Weights of a small transformer language model: tied embeddings.
MLP neurons of a small language model. Each row is named by its layer, matrix (gate and up: input weights; down: output weights) and neuron, and shows model dimensions 0-159. Each number is 500 + 40 x the weight over its row's rms, rounded and kept within 0 to 999. Numbers have three digits each. A neuron's up and down rows have the sign that makes its largest values positive.
Before each neuron's rows, "fires on" lists the tokens most often at its 100 highest values on Wikipedia text that the model never trained on. A number after a token or word is its count.

fires on: "s" 59, "." 12, "ing" 6, "pp" 4, "ard" 4, "mm" 4
L2.gate103:518525446517485478437477584475516459490501495517534478511472485466440468468507518570531473471472487508481516503460454532516474485513502468420487474520427565489529423494460473518469482526421532482498546545443492505503474556521467583518475587501484438483518473515524552504465502437507453503528483521442549557571507454510534488480538522436548505489503541447582494481490474520593411432507508526534437482428493532491567561508539460449611439536418527493529542540482448498478489556518431
L2.up103:524563447491485450491472494457489557481530444538461501593537446577449422416550524452475478436513496520454496474483577505537479455500486422472448535528514493489487488478486464444547501497554486454458453514507483538486490512482541530489488542473523508473518647520435491455525507468539428419523584517438558513496499460463553538508483531484556511501496544430539518488411485488552534474505537538490506453461464506556460444479467536470441507549502475591463528467517531534474525493533488
L2.down103:436494534515489542539519459538488400542513538453467490446474499504558527575463473488561555545545553504462498548514511511402490565508512543514551471504486509498491507532509463518461455502536459551544523479472532451529511467475494456528530462469524452539504463469564484470466531524471562506469469493570383476447505562481468482488498467519412453504516460530442430478597537502414500554474480432457453511554527450405499518499556451531484511488515528422562452484434496524506485472473501

fires on: "s" 100
L2.gate357:492507502523493511453507497459559519473487502427524472476460483500487524458510499398505491461476538523469514553497416477483482472522526514433470487543435605483539466486463548451508460518530547559549491505523538425473435559492506555510550463476541509529514452557516553521468466525517485501561428441458531431493482479517499497403420508530526455504443526517533494424545437492507474531465483481499488427441456464530435502430476454468531468443441577485490425494491506510400554527545515
L2.up357:503512546525485474460545543426520491480553443446462521558612526531463502497500565429541484473477452516589580473516502507465404491444482511511508461587512482429478528503456579521510548543525495462498490480495446514547475554415551588534419505442482496533489476512490534538485481557498516490518558543434489451477492491546605492523488465492524458457457470536546506454435433480474569496483432476500511482470471555519448499427476480473485505496503509516484476468448501478460501485519562
L2.down357:552509443473520476505490462575483476514430580588515517448428460460518482524511497576479492509552544497436472499479514488528578508526521442536538535437519522592475465530507369472462496449468509524516555505509514495504513451548449440436511479514473523413517489476509450419498477432524489551509484527578491525515540535418445502483522535505459542538554460481440516533545542499529445499518574538481506523529553446511570482574504542564499531546497476446515513510530511481536519524479459

fires on: "-" 36, "ang" 11, "hop" 10, "he" 10, "ton" 8, "it" 7
L2.gate67:543488488419525448523588558495526595568516507487485545492426480545504513521548490411497429491472442522444493566432498459495523497425449535442453575529491545436522463509474490475474578527506496462524494510522540448472513572532492534498474547512441514545467514537489400457441503504510515439453474516528494461441471440486440420577467476520503525481473487500494487471475533487547508561417557516513469454531505466516522528532539484558520561515460474521491498533563525509541499450460449
L2.up67:524540549496565479515545493475451582589511518503465481488460486513498542555528452502479531533527530538460468552426517486568537478417485479490479499572503525429535418507500497541498522580465501494573480527470544495482524595542519548467441460462456470508426492539543485417537488495500491461461439500484495505447516551503498487606510463548449498481473445528480476475485485482558536520414538470523499522516519482502426528558469441586579571491460519525532458540504540521528441457486476
L2.down67:495470494497434544526454483508521417404462515457485494523544496489501427485458521538510526535461503467552557444555546498508466549598544482530539471473464469564504583439544531526507452464530504497440511458517512516565520438476471482496506482464513543550527476483492548603496521519474550553508534463466481532510505546499578522393514456508548490505525578520491496549519455494462494466594487486474517488463469560514521444475500563430467409516539499470485534441490452489469593552488495

fires on: ";" 100
L4.gate304:526430455485512526500485508448485481533540482503525453511511529573559485545527451542477515452522501419521500570558500476583501515492573544504543532475521473503548567550482459561473559530504432526472509435492477451449434522478572444591502543545498592428414509473464403497577463483493479524481478503477541467447458487504485497611496515502420541474509486560473493480474500509502486549494445466527495561551521522464512503549477463498533458504521520545529514449517559539482579519466510
L4.up304:448451395477584471524570519508523517471519515502460565411537503486493489518493459522472531467551530445486510488489544525476495466404510490521492492481501497534529491463479425561558486518445493390402519498487442446447488503542542500562472540545531545508476496476477445453537533523514473577467473480492529471500485484465503466582460477495408486548474542505462506502470483456445517523525450459532476501534552520511454460527473491526533417473522473588484427534535550476539567501409502
L4.down304:530546536518446508489491469484422498480471510486513465531468486469458480545462506489534436553449495551513466549483469485492531499512492546537411537548513510544485472466517579437465490442505545566525486547516579544521551416476435547398469475461464417515555526516535576528439511471473528478537521526539447467531529485498505483411534483514595521545443485488526465569542507493521514470505524539469511394471551532489546503467529541481470576481534523451500584474532437491504451497545492

fires on: " of" 23, " and" 22, "tch" 15, "il" 13, " to" 7, " |" 5
L2.gate349:543529569501582522442532522481534499466504533493525535512484427594554563459505523519529535454489507497561564591509492434530516500467508432483551442492516447431472490485558485437545555446481476504526479476474518537559508470450498501516543424529494491516439527528558542567444540504522513414463469530503573479551477533524481506466412510542526488544523500596573500470533470531522455439485508494485480500479538536526455438481511475432556459516577551498500468524467515484561465468541465
L2.up349:514468524512551531489513529537475540536558507506530541436519445608430521491465570499573530387484522479586541521494486542577574458507528511448507461550502463433527516478565566493516548494517456501538503491449476539492475491457518522571475491447497510505411527461513550510428543459532557501469442477480558471544541464449531472451470469535484507514525503601504505512501447542537475526417442521457454533496509487531508503486472527441596480510531562456497547503512493450482468474539500
L2.down349:476534434507420445523528477510442502499457505468511492530479510412513450516489468481435447555454491455443442437487508489453469533560451506529429536485484533613482460538426538509462487567533519492465521497540495462487538543560518512452463571527535552497561435494418460439565437497464450535588508480467435562497540477527501496516538532497483518454478504421495485488491548480438531528509494490498516518514500465437524551532485523532412494490421457499527527500522485523417483558462481

fires on: "H" 43, "V" 16, " km" 7, "+" 7, " per" 4
L2.gate253:487392453592532480513429465424534534494591529503513508484509531569439458534481487498489613456522469537488540418469461550509486489501491547554548534418470501574504526477577507511538510502534539428470469501532541538478491504493541539442484515536508494508439408562440484483528457516546508533456503467514534427499500545521464492511502521508546495524468540517542540550440555490472521537500510417503524489505437496478501465529540443511452509510469401556477564478503500499523439457496456
L2.up253:439407481524509560424470433462485456448525538518445468501512535499497472441463462521558443504508487532459497536510502493508546483536495555525507502486509492584535488507593560514549545580526513528464454498535497493526522494536507506567498454537487542516498493443496440514453471539563500578477586460513533530482517541477509404449546525571516509520486459524426509519473563517494576536504540389490560473470461498510554473478539420514525519482515477514532551528515429465579458441468523
L2.down253:534482528466475503487557479507472506477434453456495485446512431457456526492466504494530482511473503539553537515478565509457463541561486495548465481588495519568459436526438485467549456561539451483513561477567562457510525437510475555528490455501481505521552483515517513523473532480474507568588520440522539557484481477426488443464507480532409531497573425480512513436458440531499532480519458438487496483424525439501610518470490479525528502541528626527546494533484485545460529540468507

fires on: "on" 35, "ning" 9, " 1" 6
L4.gate392:587495582499499505497436449513450509428481499510514471520458535518524511412576533528484445523609572463456490435475574460568498506496476526461425552519555519494452473514542523586480494504452509526596479559482507545435476477494538500518507524570482503464478483495481499544434457474439481475491569374480501434577522517442544495535520546535513478595531544495473493518530511499469520442531513488524478497549478476463500476511515474465445502497548482521543489564472524483520452497475488
L4.up392:432596525467528550469478467476497460516422473477518500628488445527465486411512531471497486488510504557496442546537560497452518487398428484555545575503519476527512465492447469497478492557545501529515456530520451495471511555521540576503494536545477493492461588499541526522525571477513465427573573478514518512582525397532487526564506468469526442551527552495518563510485491486527510557428526568503527524552476531462488463499433462526516479476477475507518498529528508517535474492505490
L4.down392:512431475532555494558491507472473517497483529507489568441503501508441437503465464587446527471506498502517466477435509494554520530560503493477483415494462431452488477562548463446491470413473500451477563464514566502550533531474436475468574526492489501503463449479544474484514449522505469488413415577542481487450425549438487431433498497503498532487554534456506522509490552433536518448531443484464481465413484549572504499540575501461461528463508540537545491448477509484450528553482507

fires on: "A" 52, " Ma" 10, "h" 4, "S" 4
L4.gate291:524527532497493524472524499507451437453488624479490534477520482486499487476535466471530496551459519574518465485503469533480549526490514469568481475489498494528464521521477468585497527462495545564492543488505436501533474522520499504471528507536449442532521503542468492570527462585543487484505555510514457510511545513516485513401485457530475488550509460416453411527461462457436479437490488554459522560492566549393529517488519385460513479478588514564484444525448555565488508567453533
L4.up291:568606489531505514507457456511508533524485499458532522544536488465536486523573515453529454494394561463518497528574453511458500530472480544393452522484452501511497516502518542527540485446571524503477599473495471505513527551544510555458480466525438453472506452600504463522551555472457460532529509526444491502457510546543392548483485523558482502506422503545445450494513495439451495514486570463512560491505443482466490444481546393507538495496543520484439472445511507498515517516504480
L4.down291:482513558537450423553540549579487497467545468507557492443556520452500536547459451555418528476606480529494549438518550489583544562447535512593476480538473555518535475469504493511532495515454499568509506519521512507452506456500519506579467529473557535506499566433499499482530437469508522508487479484568504500512527479482561447485460480420557497445475512509551578530514519512476518480532481419528500490448521484510487434485528565454522541483442514497556498579432462445478468550481500

fires on: "e" 24, " Pi" 16, "u" 9, " Lu" 9
L4.gate323:479513511453550555471483526509498514476478376478460508481416572542509528487516553488555512521484475555458481573547478494490516459544493561499418475528479500565449517493478425541480489547478466539481478519550519546558544576476530574516483558532563503514403470490496498476527500598497534522488532469504466488541452514486520476519533410468500451473472470517415540522521454544495571517500494524520594495511515428558515451580516456515494477543533583537530506507446507573528497522470499
L4.up323:433470541539512518539556532504534542554537586598415560454389551524525523488475474595512488517505446535547518479532467446524468565475468537530459487580514516448540512551519513539513532528439519517525490509518543526500409538496515495523407465488485492426474518518504465433516474465468546425457513452475505491505523542563495506549481519459529453461479438510456494534583502466477526501481531505434463583483487465495505529537502540538447543516524537463471423509494568477454482539500493
L4.down323:501487418400537515467507540544473551482503376476517514538511494544455502524506578428508466510489490534537557517465523443465456515563503512513572553499494505579502538448539445437497536548521502481506540421445456448507494541525549528473528472473519531537489391488526521562503487547525473517476441561474472522432447526507547514479510433461513500489459511480540520503437473488546519471507502486560551459512550466560470469453574399481485473529498470555549535482456504530502543426512492

fires on: ";" 64, ":" 29
L4.gate350:546496439492452534491504595495483544506499501536505492607475507475477413470503535455502458513440487488541537495459538575545499440534459479462488468480489449451578549562556475530480472439534490502484513481453479492578497533475433460510572521460518492505448437455527467515558521516471426503535473514550494514490444461504408423534506565522468549479474501577511497412437486510491485513532474500535463491524458519497481494515561477408514534520485494494529533507532527486576525613431535
L4.up350:477532475504490548485539419597543484424459458465522461530456520498512468464553507424520495548552508459502494541536467461565563501522465462506576471456530504504462500510495530512533557531501429491458421498517465551443486483512479563510471496478455471532554499489436412457588505456503517582494370518505518566582470480541518504556475568498501526504468491452438581460506522467538497552536410482507464510576469536542486482466505456512487521500512504514504481513492565477526475450535486
L4.down350:574462475447473487516426574404496564554555478542454549462453488565533447528448545497512593444441493506467488549566537542530418477475517551506466501515464515481524521512548469524457423474562516546499557534506572464538541478514524457513523535540505536481424401466546568486517494551488486463493589482516502523502512482487518459448507513531486526502425541595463458481478464481486489462483489493498503469456500459443553477526486544453531540555513495512529488509556463522515543502489581

fires on: " of" 81, "'" 7, " was" 6
L4.gate117:462517536498553529471460445470510519454440507498500558521461418475528548478527533522483503427480501627568516530495526478470498568506471493521506466535436510444460503489520545466516464434567516518522467566467471553482502501493450465520417439532533447478486514525506503545446490446504526498510426584507463438524475550545547526533505429422510511505519560549499543434449498443505537530448508450463437497428456550439486505519511474472491498554428480467491443580519463546524465487497435
L4.up117:498490491480473514539523555520465474480542496516516454550576521511468489438456554469499468533513494523558493555472542462501498479464477458464472555477447481548529444497552565522509486434532497462529610551488534378463469508461459491492533518525529544509528559544530491554535434420408474486508490482404536532539552463562504581531464446547468498497451487518522467503532524521543459411504477532417450525505463496617562540468458493503442482455517528505512463498480472459530489506524495
L4.down117:460522512498511522460483507475490497478466561449511516538416510399455566461492499530522485564557457490484406543515528443474475417528520518528481454444560530431470490512509537535494537525533501541535517507469521542533515479464457462557523490406458445438498468462523491485446544434556523509523507499512437415500496486576469498539486578473519481516451525405397510516440495420449492565513556508516461505558515483547506557513452510545532532523474492415506513508496512454554466485466478

fires on: " di" 29, " he" 10, "on" 10, " military" 9, "tri" 7, "ro" 5
L4.gate393:562544484437476539486465521472521454490482494443436475576478514544524513531526504477486515501497562511477483415503506522557462460470459507465433515507465526404514531442487467483468537460461512554519492509489441528460496478500542453481541585565501476462517535562487500581493505488510506583516535515419487480544563554514414520463522534476572538484584502515502519490552451523507478551482453519347460470563457479571431450505509522455430540547511500507468512505528524455541506502457481
L4.up393:487507551449526524487486528471497456539523515524543465471565448600472498446540533517506496475480553548468543491445533504598374462510489565490483502515511514450483519460529456516447501482471494518501452454497511459509488465579519460507522625500501474529503546494499480477621446527530461427533530419527509451528564494410497512490544498487489491476457566517481495443515493528547523460444462489464528450582491455515489541535512531470423431525470469483544495558534464461437508523511478
L4.down393:511525492444513482528587530490498507490494513460463555480422556473556535515447461403497535492471491613491512463494518502432536510498522490516528535497451439469477478548547545499518517420560529525465491492548535486498500526423487550476542426446555485505533489542532475498490518514544494532513452504489486506481449533539492501528445506548553474408455474497511519454492553473456453526521583546524480500453520567508456536512434491562544500494408441579492491453468621570495541515515555